Part of a small language model's weights.
Size: 22 layers, width 448, 7 heads of 64, vocabulary 2361.
Architecture: rotary positions, no biases in attention or MLP, untied embeddings.
Training: a variant of Muon for these matrices, 784M tokens, 5983 steps.
MLP neurons of a small language model. Each row is named by its layer, matrix (down: output weights) and neuron, and shows model dimensions 298-447. Each number is 128 + 24 x the weight over its row's rms, rounded and kept within 0 to 255. Numbers have three digits each. A neuron's up and down rows have the sign that makes its largest values positive.
A block is one neuron, or neurons of one layer that tend to fire together. After each block is what it responds to, as a language model described it from the Wikipedia text at the highest values.

L3.down159:120145154159128107119126132126153109170152107128150155106125178118130107081131141141104113059124123098145144126108123102147098123114113149162101093142155157140131126093141154140155128128117125141093153140143162120109143140109138135148158137173110132124118132120118124109125101149146126138206112142153120131137115136078156115130153099112133113137084148110135141100138152146111148119151100109116195122093109110134105100115115101124118154108118115108118
L3.down723:128103110134142155133114140120086168133108121168137099149136138121147160158125114171092131130168177098113147140116101168116092149143109114119134135103113139118115140135154128118164144119152128157133083128141135131101139110137143164166090153098137128163102110151173115122100156164107114128092112104130112160107138125118099130088116175118153161108093118095119144117159161147125104133122154134154123133103153127131122110098123128122138146136157105106114
L3.down974:144163105138115142113149109159132103105106139128104101163152128135117139114159107139090150125120117127139145127098171101127173127138133115111130093121135084100128145110118110135161121144136099143123102151118161121117119126087137187149173131130152125130124143102130137099129084140144152133127096168129127126149154107110090128117171154150137127183105101177154096131156103152142111143085104132134108131125122138128081141136102119068164094130125096095111
L3.down1120:133109094126131212136128163124132076136081107129147082172121139150082133135114157153128120143112150119153128105089119107139166154137128136126141132178192161121124109148121131133100143150110075101141119170147130102140146127125156145101147106137126173138124107124099108115129116144153089148154091088113114124158111141130139136111166114129123148113147141122155113142105098144115180125113137102113116095144116159100126151132124115099126149122116109134107
Second piece of a word split after its first letter, mostly N or n (N-ed-lands, Mc-N-e-il, n-ar-rative), plus similar splits after a quote or bracket.

L2.down484:106119146151153187107124127143124123119140133116128126137120133154155170129128177125110086118167129111102166144113117171111106103138121122151151092156120082144143092187164112155146095105141123084125076130132168145105115145127082114096120144134115152100090151124121135116149139117137158148190165106106088118102107108156154179096103108129124101075125141118103136149122111130104136100116127086143129121111155139141098128184109109145140123146176116109158
L2.down749:084150131137158156152164099135139100096101178166155100114141083142113106138133073093120147129131114134122113150077107173125134146183110112112109139165115106149135100136135094129117109090134125111141113118128123110078127140083104112132136123136145108125132100110146139118083129147131147185144137122162105131140130137137107137124128169107164130121104130104120133127184134137113135099118101117105092146060134144094147144145120127119115100132125074127109
Hyphen or en-dash tokens joining two parts, strongest between digits (scores like 1-0, ISBN digits, 3–8), also in compounds like co-founder, Al-Raed.

L7.down54:126153104170173125105122124165146077159137140134149139133124163129107122094143153110083155124121107151152153139137135088114123144174136100148134163118113099156117109096111108091134169131150140117133132142084152113144136128085127136175147136166110133083091166159158173111101116173128121136102163120125113128127120142123092130111103066108134142086166088111127154156167129107131133119126142151082126142152160129168142059165147083111154123112145119112167
L7.down272:135127135133098144109110095129082105108132129160164186138134124114154147107126145131143136124100111126112096153112154103095135133162155164133095105119099114138093139131147169146144142143136156134165139151155082123166160128171157167098131095147176126136106131124110139143126169140117105155085055117104108137145120126125143178114137076126112116135151132130140104129151116176142142141136100133107156161145103120149109198145127121065112125150129130125125
L7.down338:107132098141142104151168171097101105180138141132136101140142105088134186114176154091175138132147110155122137135151138126099140144076119109134179137125094134128123140134065109157160082130103133158104116125145150120094090126139156109153154071147116153128123123126132184076130112151137118162121154120152109113145116132110100140136124121148131136128129090127161122119122140089138118136163178130148138115097111136109151153135126123150161131113171133138132
L7.down456:162104065161152127116176124110133179118147100099096148158123139099155154127091111073129085134148176103116128138140134090120121116112087113143098150089137120109115170110126128078143121123108151118150163122152135152139122119141154079167113100171122132151111163109161169079107060117138112135129112141133141129116145112164134171100129097108160118106118133160109114133111165127136104118119163139117145136172159168107149133113180089146150088142152152099120
L7.down460:157150129119167114148165150081149150079147138137121105118066126193172149119134112105150100157158129128124146121144104123133149170148164096108129143146146139151094123151082170170148116110142147090103082123128144139111168101160136158121131150157112137067157107118121109156180076116150108113139149107162140130159149136145127054164143116122117138122077136119115112102162115108116109158164145139155137141124141138123136115143118108161129126141149105083127
L7.down705:125121095165129110125146179136125162142142145091155096117161142125155124150099130152088097153118120134115104117122090083134125154175118106144135115111143121128170117145117147127119091105128149129094075141115067168099148100104113174102088125104122074138130150135158135100126105087133143161127148131132100107145144120083123140160158154142144118119169134135112101149137111137136098138147093108110131105140085097132115141141150123133141094101115162097151
L7.down954:110126124083142150135098158103181108101084139112147108151147118152135127106174122130143149152136137137129127110115119137165081108139111142129137101140129078134123127106129142158141101119122120125102158142135090140094138102083100147139103108112137107148104105158147150123111135135152162140150141102114126125180148114118120157123085116170116126135099143092117144103126114108116152077121112120114125095107128161117153120125117133139149079139128094142116
L7.down955:172097176100118145089136130121136172168143146131172129153123123106082103149094095103133097112137131100105140103161108104139162152148143116097126142124141144095127108163121095095114119119094147101142142136131104157152161103143127083126137166122156140169094128167154138127119089129142117129088149149163153160128135077154138106163122144148109088132117085095126121125100140174131129105078083159147154143119118133158098133165095143182125131134134121121138
Mid-word subword pieces that continue a split word, mainly "en" in tak-en and brok-en, plus fragments like stereot-y-pical, Uk-ra-inians, P-ent-ax.

L2.down711:118149122112087105118122054125122126194122146140136154149147131118169169115112104111145125145127113098142140146091094156169116085133163111127140136152116122114118137174135118099095151137096138099148165161123108150130136121104116156138106106163104105143164118131124100154174121145123126157133153137127125105071074133107178111118071111122098116123101107122102123117116130183124166143111150139117105121070123083153092101118094111125118109128186117161117
L2.down717:161145131124085129112107104147115128126087144148165147128134144134104120094139089125137210156106126096162189103123137153148101125142120091088137156170090113111120106118111069143149096120125159146116149155134125148125104130137118135113119126115136082149195139105118120102124139122146093133140129097184116113153149143111112119157104077123133120135139143175108160159107105109145160129112188144132114103105119187114147088113106082160126158152152154106115
Fragments inside split strings: Arabic letters in name glosses, LaTeX ^ superscripts, decimal pieces (.2, .8), and word starts (ob, mov, appro).

L3.down672:148161169111131146130098107133134139161100137100104141148142103118168098111161148099170120136110124118152092178171101123125113114138100133184147150151145159116132126146112077126148131121128129124142163093136101138095102134129114131135123149144132123126110126124097086081126134106124125157139148134112098112122111132118106142109134089108114066132111147078159141165170121145152135098123121126155157121125124171132100095159104112135106112138112099149160
L3.down819:096132172093122136118118182125097143119141169144109162169120138129157130118116100091139119137146149138169168122083156136171101111153177155119145126107159116153080121139102143151154130156156153137128150105137083129141134158141130133127115112113135138079154091110152143106135130098110095131092140163135164108104147090118112150130155143145119163143121095137087140142155091142173149094123137139149118144126138130101118127089115162179135083128125129160102
L3.down1167:115137117100150159089144098110138153126160099138130123127126121155135152148118154121164118140075109118135102139069144161074093139124169149106155110078151135178141135129155125125118111135109142124153114102078114149135111128129097110167138140152127107153121121160130115126138142125110141156145089144176110157156087126144128133136154127143138132144115120138158152103134108133147138103140135150122120143147163151114109176119167139117133124140141118115158
L3.down1208:158105109178104132164147158144139102095172126117115141118123133163173129079112136112142153136152142120134094128155088129157138120143111148141152126111105118103157110135145159087064095113147137149134090148112162168147132151122130142125139098118104143110137135152116191134111132118137144124120097115107121109135116084146158125151120093088122112168156106147110103138135182118114108168091130117117133113071143142136120112134119091088099150140176144165127
Word pieces that continue a word begun by one stray letter, mostly en after t or tak (ten, tenure, taken), also (b, (K, (i.

L7.down59:103131114065097100150108139149131122121150108090121112154151115168134106134158103098104135103118132131132133099148104143123123162164128157101138117128114094103133148164156135101098133102107133122142093165103146126154158165157177147162151126135142117114122068136138118139125143129121159092143119145134125151168141104159130110203096139144109126124125107157111116119087093095093137122170114120138135139152155114167123154117082131128128137126151196115158
L7.down170:195111149178126146141139165134114135173140115114142081163145139162071126122152120213107153090101144137121128097163106109105139082113151109121133145097136159128095114141119155135148158121097133102124116106155154106120117115134128112176092126100120134107151108144092149166155121134145137141157129122121102118134116126124145106095135148121128173136115123144137094114142146091135118156126116100087115121102108065134144121126121132135141130085142121127141
L7.down206:187137111108136109097132115159146124105160148140095162116069130111086126103074140094101089053121121124180146097141127132167126100116095105093139135060132106124116117114121124137121129170105103145110161090160124131123151124148143179152135128131132114147145141148133145097119097151134136107141139126115126124125159109130125125158097095135080109140124148147129131157134098110141112138106082103143134106141121087148184105183165163120138104101115160144112
L7.down231:113165142110126168117113155086163133137142103150132125142147131122104136142116117128115102114142116104087135106126102112132099152088083128163099133110139125127152119121112128208118109119117100109079143127128123153196167117124114104109138124114114123121123136146144136133095131110118134111137137133111125129109097104113129111116151079105100122170124110101093163170104086158123110157150146113111173129123153150106135097119101158095126136124130147114089
L7.down343:155140122132098120129130139114150115110113125138141151136109142130103149139131180111134134120133175128082119129110166154140126155114100159120105127128108136111139129137138165120110122094128108137135059125151178102153116137081130113108113145135141148152081158150098108132138131134086114111087104136110178112166138165071126129138143104145113107131100152143111126142066100165137153101104121154148108125123161144085095101094108127113123114141135176126118
L7.down516:130146098131098180113096143152144116121117163094125125126192158124190124106123120132097131148151160135155147102135158109117124094155093163129136143120111104095163101133116135154072137151076133093115137124121135126137117113122135114135102113149165148165111146133144120152109158132136153116074108101151123132140134129120138131116146143123110168108145123121141095157138160134145176159159097156098119125116121126138149124111116085137140152161158082119091
L7.down698:127094162073136146126147120107131185148163105154132116146143091143107126150109108116142154135125126103107124144127129112128142102111168128121141085131156109085130137142107160128137127127121140107075147153100128165148133106107143121183140086091148082132132198091121118129123144130157113082116105135126118125127084138122120120132104123125135081206143123111128136124148117130161167109129135153098134118115136113093115126109134129151172135111173111121098
L7.down965:153124096119173146109085129160106127133145155092119147158144105110109103148129158152111137109126156117108144103117148146124105095153138113153149134170088112154091153133121114109141126128137091125153134115108124125155127109133042145091136129137130149139163112085149107158084159133099149105133134127117114117113104156183127140113132113128152143154142125133119090126099116133086142114174111111127132128160147180155158127103139144140143122100087135126103
Table delimiters (| or ;) right after a total in sports statistics rows, and middle word pieces such as ard, at, os (regard, platoon, composer).

L2.down1153:156112138170125071082101130136142129112098139080157122127129152106126126137106160136131125145111165145127111118110150130122113111090135164145119141126123155139125155149150157128120115112120093139151120161139123114115146115143095098151119090138119133140161107157117126118160087102113108131159107115122212142125164139084095099102123123126106094074117144140155110163126120149164123158159142128161136099118108122166140092155145108134160147106130125135152
L2.down1189:095129142113088101115178122136151109111103134133133161125144166133112119170143144096144106139130107132131121127090141123146094108148161122151114170100106122201127120148155099115104162136119123171115092133120066142076093170154131143119122115168111103142119108115141139109137108120141118110117126151096159125144140107128091130131127153135064117107124104146128151107104174152153102197145139091170124148110123102102162100144136108135156122111102086152127
Line breaks ending a paragraph, list item, table row or heading, plus sentence-final word pieces such as cultures. or Lucia., marking where a new block begins.

L7.down66:149128105215137099153094135139116100109151154137114129139147123152092153129110122143114153139132102124117096154136112170135113144134108155137118125183131131125126118165128125158138099117138118155093149103112108128129113152148148167112111084151121148104097148109146127104148119155137143127153143163144127077082106117098160082108131145115107090105122104128149106141122147149145119107121140139155150094072132155066119126113140157141091105132125115134168
L7.down184:133140109110126142157134151091100072127112134080090099128119128138153157085142129102084142133132123136137136106151100117153143184111156094154152131142179093141094075117100106127137125097090137111132152121107125074108143146079108131163132193164158153119149159139121132075077126147088108106141173145094122127102158130112179096148148144136139134115102102112089138155109110139126142115113147189150149136093126111172124125131178116120090131131125114143146
L7.down287:125149111129065174152122121156131128149136128133128130100123105105149109094174126133122138122126158167130128128145159115132112150135136117113112106079136120143129113123131150123154119112102173146081205090150123131081127147093125143129127128129152164142138072118111122156147175147152148153174161154121152136131161153156132121115089131149137161126181111101125153152128113106149138105115149149135141142162116142120150111123140153091117144161130114076144
L7.down350:090116137158084137128123151119114112133088160138137128133139112108155134139123095130194119118093127148140098093127175146125134167129132167145119136104135118140136143120146157125119115165139139127125151116143139143081133106113114094147149141141143153129150110137086141159107146135144122135134105137152098193128134152133105143127140155119153128099126132154147158171140111055158144153132139137120111172167135121120120122159099080118139118124159153119192
L7.down387:147125145143123072153149134102173136120113109103127143097135187140120139129120141072137146136125135134146158131163089121161115082158148159123119138153141097142136117145102124160110089153114112134137136138102191125104132076144069090116117119126143099146141126141087090105103135092101143081102125132154126111105159176103143079113113138158133108132123095104117118115069108103150115088130120120137132081126119177114155112089095129142169132111163121117116
L7.down787:113097075149115136130092128120140137149144148122136151141113084156086130150083132165150093126100144146167142127152133170136128121130097183127127128122139124144085096131119136096098152180151100086161131131115151112174112122116090129112107087126111124155121089118077109124100164139119162103084121114118117095163134135106139116126111140106132119143137085107116130106155103164100152107090128131144120097107135170142143126119148140147144138096116109095113
L7.down797:128125084144153116164059100129137093083195130123161130137169139114144145125160134115140173150114141187158147118108115121169128105134102194160097130135108133101135098132110118121087152100129177123131167143168150144077147127144115132118144121090111118138072135136119130112191139145122158065137115163135120139123129093149198093113128121125113122131150108098139180145148117120154152127142150172105148156139109165074116118116130140102127108135130163127155
L7.down1146:112119125140099108175142143112163130115139167115104112167135138103124108163129163111104164173112097140129166132120120161100083112150104141162120151131100118139086154137151167083135146086144140133107173127130115169172101155138136144121142142124156098102138134066077158139135139135117111131144088191104129119093145124118120095127145122106147130126120097148097129116105090104102148118130137125191131163098132153104164112144144186140158149110097118111134
Periods that follow a single letter or number, as in initials, abbreviations and decimals (Alexander K. Buck, i.e., v. United States, 1.20), plus some word pieces in headings and tables.

L2.down873:093118124103059140130131122121125130119106153087130101121146137115135118116129099108105092133115152138132147121151135126136150141146130140098117119108122171127124127139161078090132140137073116124166130131106131149071133079170110160127128125156112125168155164116132127163143144113122127118147109136152126173085127109159163135154143082164152142137140112137084109127153118149087138076147103175118147138115125136150141108122151122156113123153156118134122
L2.down1150:088120122130137117134096110151132122122136117134104144137130118082109111078094159117135147122108104164168135148143163167124136089118152108126104118122150157113139146155095104159147121115069152156131165127179174135098129129077121138093153161155133084166179161151201129150142126104133112148122112135135157197079118130128128146113137122131123152120155122113130147107161096123111095106125101121116147156042132156123148145136108071136109132116141115117086
Month name tokens inside full dates, after a day number, "on", "in" or a table pipe, e.g. 20 November 284, On December 10; faint on stray pieces like "ed".

L3.down100:131131139125115079110121088133098130101139128095139140125151084074125151132131177121085138115088159143136128123139100107146164128119105125145141164158115084105133115174156096130125120150098136133120172107132143118143084120113108131068094077174121147122153128146124144108166137130139147128128162116153077103128112150115130127142117069154133113128098124135093097165174172136116168071112113139161100129100109145152112114157127137108157096135154083123144
L3.down376:180155165122103110135145103137142167131077116091166085142121102105130161141108126152087119194119099142136125144133099129118133141130154130158123165137114099154153159129131106114107143158126146146122118115130107124134112169062088098150138135155173112102093156132124157088140155098117093122165146080109113100118124171115176114144133141131126140120124151125154129196141149133146132084162133093089127136136162113132139187127112133110099105121112152105112
L3.down760:113115117117108214152179131134113121115124134122120071145113135147135089128070117163125150140115113152132154128103146142157141160135094132147149103151142108127130131130136161138139141095115126118139144100112123151150122114105181117186081100130140104146124168107137125117167204153108129128091077118148136118111064121141129110136168105101119108138128113088131125160110155132143140125136143175124091091171164127097146136121069148115154125068118141160159
L3.down1090:102133120102096131151134069105115163168120131182167118139102127114099111158136095113168127107087139148151089145122118122079135128084144050158123122114103144205124155108145120114117112150074093113138140115129135158163125134107148168118145105115166141160082148101076104124136128138123100146098147147131139128089153175118127113118121129160154097119116146107105154105109156121108165142118106145151111161111111121126136144104099133147118122135117115103070
Second word piece following a short opening fragment, e.g. coun+s(el), C+s(aba), cle+ar, se+ven; also pipe separators after numbers in tables.

L2.down157:116092201138118182125155149135114152120138129120153108130125138098136118078131114141136179091085145130118133128113106141150089102134116140097114124135059118117099144160133108110110123153091098161136159112121137095093139147128098129100119125149149127159153133129135132148128175139137151174136122132116121163153114175159154157121108117135090136157132119118125128112133184115175113160108124127111107094116132118143149117104134141108125133116090141166126
L2.down901:166148153131111145138118111114129131164158126130142097111139122138150095086141153107122133116160107119134094088099113161110127099158085137119098183112137140138124141108139122139114120131126113107110134099102192138148148150112148147121147194146127043093100178131141117132116095117076130143149121135118121154098144110142128135113180129131131107145122163143083097118130096132148131151124091128093110150171097152106110118126160123126135161148140109144142
Strongest on son in family and biography text (the son of, had four sons); also on opening pieces of longer words, like vill(ain), follow(s), Mar(x).

L2.down772:123109148088143135120102129132147108074155166127110110103108118145092114116153149156108119136117119086132139120087153134146136150105061133163113149130150183094106145135087135125154127155115116129122140145125118149097129133131107128099111146149140059115127118114153122171146106156106080117110105090104122125125122120133126112167124145076188114109122115113143148113107112094157120130137128143140119216184158139095108146124126130080108137124162098136100
L2.down1018:139100127132126105133125130133154106115160157125164132124117137137122167150122128113129141152131157138148145171120145102074133144110120119156132104170106117132097154164130124115110132133132111109122109127103132139139141147139101147118102113127125073167155148129114152067143149156155132122058113109117111136114119140123105093132127152135149146129113119103129134136147143125150159145122129128139168085144144138118136132102123141156179142131140131109079
Split word pieces: the seconds mark in coordinates (09″E), word starts like Euro, ty(pe), ind(ividuals), and past-tense -ed endings (listed, founded).

L3.down312:114113127111131148163113135129132095101123113144122147111151131133120082134156156113120136134114104138158185116096110159148178148138144139087172119123114147122130090078121119124126152130163163087091147112170136143098130108189160183132144108144147110120165158134143129150111156125119122114144095155123110123127147129150124126142162140110161122095104162066141158134126158129155119081095158166094136187126121139115170158115164127121108144146159177112146
L3.down623:107126132091079112125127145163119082115085103112140132150139127104116097065128188170108127145111139115138109126141135157123109074105128107098105113117165125108122154112137100142122136160129098143112130145168160123087133122080122122111151081160119121182145135142143115169123138157131133159113125099115108161110125126127141103105095078152154127149167115106146121144138136130128146136145094154147117143065108140132161158104128140187110134169120096126132
L3.down752:118135159095112098081113110177107118130115114105119107114125092135103084146125127130161147144131095099115155119119102142134140139101163149135126110125139105133167176146088117098083118136151094156116130147130118141101143089058125127124122123081153127108154142139154148141094129170150128121107138131120130140109124109123111095137116122157122161104121133125125111092147093139095117146146120138109143174109168115093183155088116065118116108143141116147135
L3.down836:091148167003055119167134105146122099124148088104128164151141099108106101112126174141137124129146118139181151109086148142107111072130171112067142138109124165110134143134149138098140129116116128125123145118173165163121136126131151159063160104131134110182168174131161111143138142148131136126123129138113120173137176113091083127104140127128142145118174160113172124117168112144115112134129111166126133138083140132096145144127132072195108136167135084143143
Month name tokens within full dates, after "In", "on", a day number or table pipes, e.g. "In January 2015", "17 February 1846".

L7.down14:152096136102146179096129143143153105136117127161100085119143141098137094120151105115139103130143121137115123151148095132164117160124135109144102150082125164155123078128157099113126128166092138149150138111139141107115124138138176106102133136114116112141101132107126108100121119153152149157156154120104109127118075135118098076183124124139121189159128118175131140159185120123176129127133151117141162160128113098094124137098131155091157133182139157096159
L7.down21:101153153087144126142124109143156157137134093147152109151124142134153139113131126179087113115111128122118145148113137105108168087141129099136112129141119135158109151103106079167141121155091150165099136073145159158140088127084094101099115194145146113133129138136132114143157113111147147104164120128088131151143162147117161123086116146121182154140168155118136112117127149120159113146124102115126120129142155120141164107089152130143106129113128129138138
L7.down104:162165120130111128103119116107094157106147176125163152122107129123075101113139113139092113101119089124098101157159164066092128154151101203120125128127128148168102131122119116121077143158115141139097143158119116153088093162122161136126138148115145122146165133103134150127107137128113089134163140087154134141098135093099101094080129120156121114108115119107125139137124131086139096142152156081164171111158114124138146141118161179094106143105120124133156
L7.down229:110157161141129122097156134120131136104122103102100145144111122130119129097114146115134133119133147148130111113151068111130179144128140099163129107109145184134109116107170146140177114106145149151127122132118178104136163138169138153103120119131106144119145108127112113046142164125138113112139095149135133123156133132133106114121108121130155124136170128110098131138110124121091168085136079086145125135124167171126100134129120149108135113121121149116087
L7.down731:104157102139133111161127137126087164135093148107159120165103170174107134068133131121104181126162137136136136135170195126152147099146171138154144112155125121130127143122131151105116146093130100131132143108121129100155124170116187165141143115131090125155175126107100125147136132146138104096102135108140090117125202151108125126127155116142086083137141113126133103121160112124156145126100154116097136124125103139128138047142095083135094171152105176135093
L7.down807:125197121106174143198190104107111105135153110132142130110106118173128143114114131129146144174116151160106155150114121144122171132115136143133134122109145114142136107111128079105128130175114129113100136138137163146143153172127144157138159108115138140130118142171120127124139138090165166112130150118159131149110172086099111111045132167144125150175132120103170132110093131144102123134118112141090120164113134183125078121169140153110157138095121161141129
L7.down927:098125150117093121149129111126125137144099132127114117133132133128126093107101124139122148128118141104129133111129126141131172172100142104122146143076112126084135137148149115084112129128156133085141111120136150092110154118127099134127132154143117149123109075129116074112123104126095089122115083144156101093113139177141128131119089133148120134077112166131102095118141119158141164105124116158180105101132155131134161126120163121107118144111158142149171
L7.down1038:144125129114164099127136109140112135180152144143161159101150115133098129147148163119146169113134125149129151128092144099135136163131153118164115163098132124133140114083111126110146098099116144159105115109163111153181132119119127092099093112125131104132111142129094117155100125132117148121120136118112122145154136085151149135129110114160189130116117150170138187114124148070142122102142162119127166152091124122105081135137153136121118169128101143108100
Second word piece of a word split after a lone opening letter or fragment, mostly s/S, as in S-ony, s-ug(gest), bro-ther.

L7.down92:165143140121148157177146138157144147100169123127158138112153106120123114105152163131132172156119139160071148132129125183146111087085131106120103124150139127121152130124160101105123111144142157082098120121141145122169144147108148133137114126159139074103124147107098159134122110152138104152058132091113113118107130160114127107076126121191120112125129107092145131112145133093118125155144127126119147131130167172124163106152136128133124105057131158088137
L7.down105:113152145116107105157152119155133120163107107128116165111130117145169153109144129145162144115091102108142093148127095149133113103110101117153095121106132133122150155077097107139155148160099155137107098191144150140115163156170130071075107102142113137134162160134156101124143150153122184107137098132094111165128156101123113103131126130148099077117112112118156135119160173120120139150109130134121107124093164151137135129109106133179135189140129124112128
L7.down202:094148136115092091097097165141141141105140160128139129127125085168102180145128120132068138147147141092130158140119125117124149110183124120104171132091109101145122146169145122153148166138142142118148127144116116088159149104094106150123121116114111118124113114105086132173182148139078169104155112137129101111144128075118134096131126135136169130133118152147128147090177131125100105157109106144175135129145182143097165142115094143091155142102122107149147
L7.down277:154107105104139089151143114136166126090113094109113139127168139124122110146114127106132157157127078138111094114145128142111114140138133133152158148145132093101149158117141161083098153116087122181103147180154053146097142138148106175120164145104112115130117118125118136092140162119113155147162142134153099087110137139123142125074161098142146112156129136132115126118140129114137128149126168116119074150148117137166118101122100160118145118121164087094132
L7.down313:138152124099116153123116098145083105075126149126112169117158143123132139133126120104145143119169200120074172120127157110127120090074167138179122091088129133162124150136162151132109124126117103133105142085133117116103102123135170145126127155130122102160131130127138117118107148116150177138162130125118115127162142159158118164102137115130154130148157121131183164101123131119151134169142135103130141077132151129132128129099109162136134105148137120129127
L7.down672:060137115144099145128148126130159112163129149099145097130124122113165137130080154150107134095099142137134111115103112157159094163153164095110165126143098160137159119107141108127133150104141132129142147148134175108133184140115124136109150081117147125156147133092136093128139112157157106196079183129108115125120182114153143153111132138101155193147110125130174126161140167127155125131137101164134116124127096135082112118118162123123094161150123116140115
L7.down720:146154164178133153150142089071158104145113074071115164176164117123148175134119156092126154175115113087161130093133106137067088164108126056137148135099115140122143119098119128157128113099129086090103151124124082118139101129123141098129152072118111139126147153128145164125123134120109123143134119113113103154122151156120142141112152192154136138153097134108110118138130125128115112136143163138155110133101153117161085135157150115104130103136163088120144
L7.down742:134125113092105089145136083167056156102180152132141121128124129106119178092111202149153106153097119083142148113106134165107151120162101115131144123112121120119175071111146131133162141157108139168166122145101107101141110136150164116101159148141110125112119135103146103129164142165091112100135130084122165126158089119113114146105123132133118122151142168135142146151116146138112108135118127129148135126175123123124151152145093119135127139100137127111135
Fires on a second word piece after a capital D (the ec of Decade, Decca, Decoy), and on month names or commas inside dates before a year (14 January, December 10,).

L3.down293:132130098105165124132080109105154059133128087118120124117124171125134126143115117133137131117146126098112103148119093124157115136099125162139090117146127138181159104094127169121107079159120128153140152101111136103136171144118110121137119162184177131171152150183086140114120168121123161150141131123120112097159109117085158149188150095123119132105174132151115155137114116124120090160095128079152128105130143131111164077090099127042154125134149126118108
L3.down367:114120113133190119113112117087113144140127142145146157135126144156112126134122118111123166105127113185149127140127117123116140129154143127158106131115136097186123156116164122089102162104126102153083123155111079148130145081147101115085122183130116123145132144157101134072101093145099167131177095151134133120125106124143140105125090113145092126116115119114083126137101077150104148139155139113117166109124142177172137137100120176117116127100115104098116
L3.down531:083077127085171177094136066132122137104113121132135143115142134149142153099129094119127151132143115128097133079162132131134163113153142161153156117132156116109172134120156157095182079135119170128116119142121110148138123101144087125145135072118136143169125126151100158132143146114073151142115113113107120112118121110168135169106092138132144140122163109111148102115160115167135115154147109083116125084100121139142134123073162132123122127134187153158127
L3.down782:124137154083128109155130183115138104133118127134176154142129111168142125161111173116155142137109133135107149098085135168126096145114095132106119159137071143078160147149166193107104125151119110117110126132114126098133132093192139126123132161141179141088123110116141111112097129168104136096175076151135128135111145126141132098143094153121092169131145126150132127137113100160128140155078130152109125151105145134161128103124113155126124108123119142124132
Second word-piece of words split right after a lone initial "S"/"s", such as S-e-ason, s-om-ewhat, su-ic-ide, and S-ic-ily.

L7.down106:164176140127165121072134136149092134094209107092146113135088156104092123129082109139178092130133095093152111105131059146077171158110103098170120128139143146121122137112114142101115098166142129089110158130106140166120152144107150150121147103094126074124136147072128137139115142101105138085075096129157124165109142136133110112122133159122110131131099149141128136102138151138111113132120120101118125102101103138126116149123156152118103093148121108102142
L7.down443:131089154109121122129106129140133139112183123104169156127137168101140130124106074136104109150132112141115171102099136166127134109112154141172121135090133127135132103104142134161122114089160120116115164079100140121142122127102100164130083116149124117142104122126166139117126170132100132130092100099129171103117114156150152161150079153067132118086142108126142106153124124160111175178146102114109132116135138084153111138086125104154158088124077138100113
L7.down466:149148145124135109127183141115186140111107099144156091119126136129132097112126129146083147096093121189147082115109126116092100116122110148129158107122090118117126091131157172134115114113188125130143144138171107101149157126168130148128136136131124152105163115095104137129137142135169119163129137128137124123137135103126139125162111124145133160145136165150090149109127178154109137165161172112183134130119071118143147128127111093112125151110102135134109
L7.down497:126099157162139089186150171133109149105105122170135117128144116096100151158120108114159101085165144062144143124115118144133142101178127143139103124117147107127150117143171165133130153156154089125107084160142131144129104110113177141111149162130191129112095180099137134131130112139157141110108140153131161108081107113109115105143084101154125145089135119135132118103163108172124110069149123132104084157107121110124133073142100155121106105148109106123132
L7.down878:150113153135103157168103117133120120144139136132183128133096099078129125132115144120097095144134114146099095145133139103145113167124126108132115121117106147122125123119119097177144129110135145148141117113122096134174116140116112120159155152120118141201116087136147115125166086137068142119123152138154123119079146094148153162130099137143109131181120096131143124111117142107125113094119131121141113112096071117121120149153148153128104111113099121187091
L7.down990:174125103090120157105117152110099116171130086127163092122111118138138147139148103144115133105125113109187121126141116087126145144184161095159142160142120162119160137122161128138120148096128114137130174123098120129134133143152117188135108141159117138131157147128138108120100113140089162122140123142128143129112147157142127134114075132163129114141122162117130150120099105145128115146102101124144128109111154110097113169136154112100123135150145118090151
L7.down1193:126109125117066097150173124122114126104137144108131131144123146124109151129162105168105104091155123140164109128146120102146102092106120139159162120143147126102150121118131162108139157143104136132136156116149090149088135109098140130118112113127129113120055109107124162162110083131113161166126132160195139083140108133152159133106106114139104103101161151148080111116088116122067125111148097133157136141096168127138135102129092157136174128140129118106143
L7.down1211:127141119120094119132110126110130142117134127127123109136121097145112137096150100133066161097079111162125135146117089132137165133111164123126111140178123139114155124154086139153111136134101136126145120119145166128176122097202118109121112131081132117097132121111143140187098136158125124124128136180139118112122099079127132098143175170087191159160116143130116094148133101108113145128155146114102124199124163142118134139099097177097127127138131107086120
Word-internal pieces right after a one- or two-letter word start, mostly N/n or Al, e.g. n-ort-heast, Al-hyphen-Raed, N-ether-lands, s-and-stone.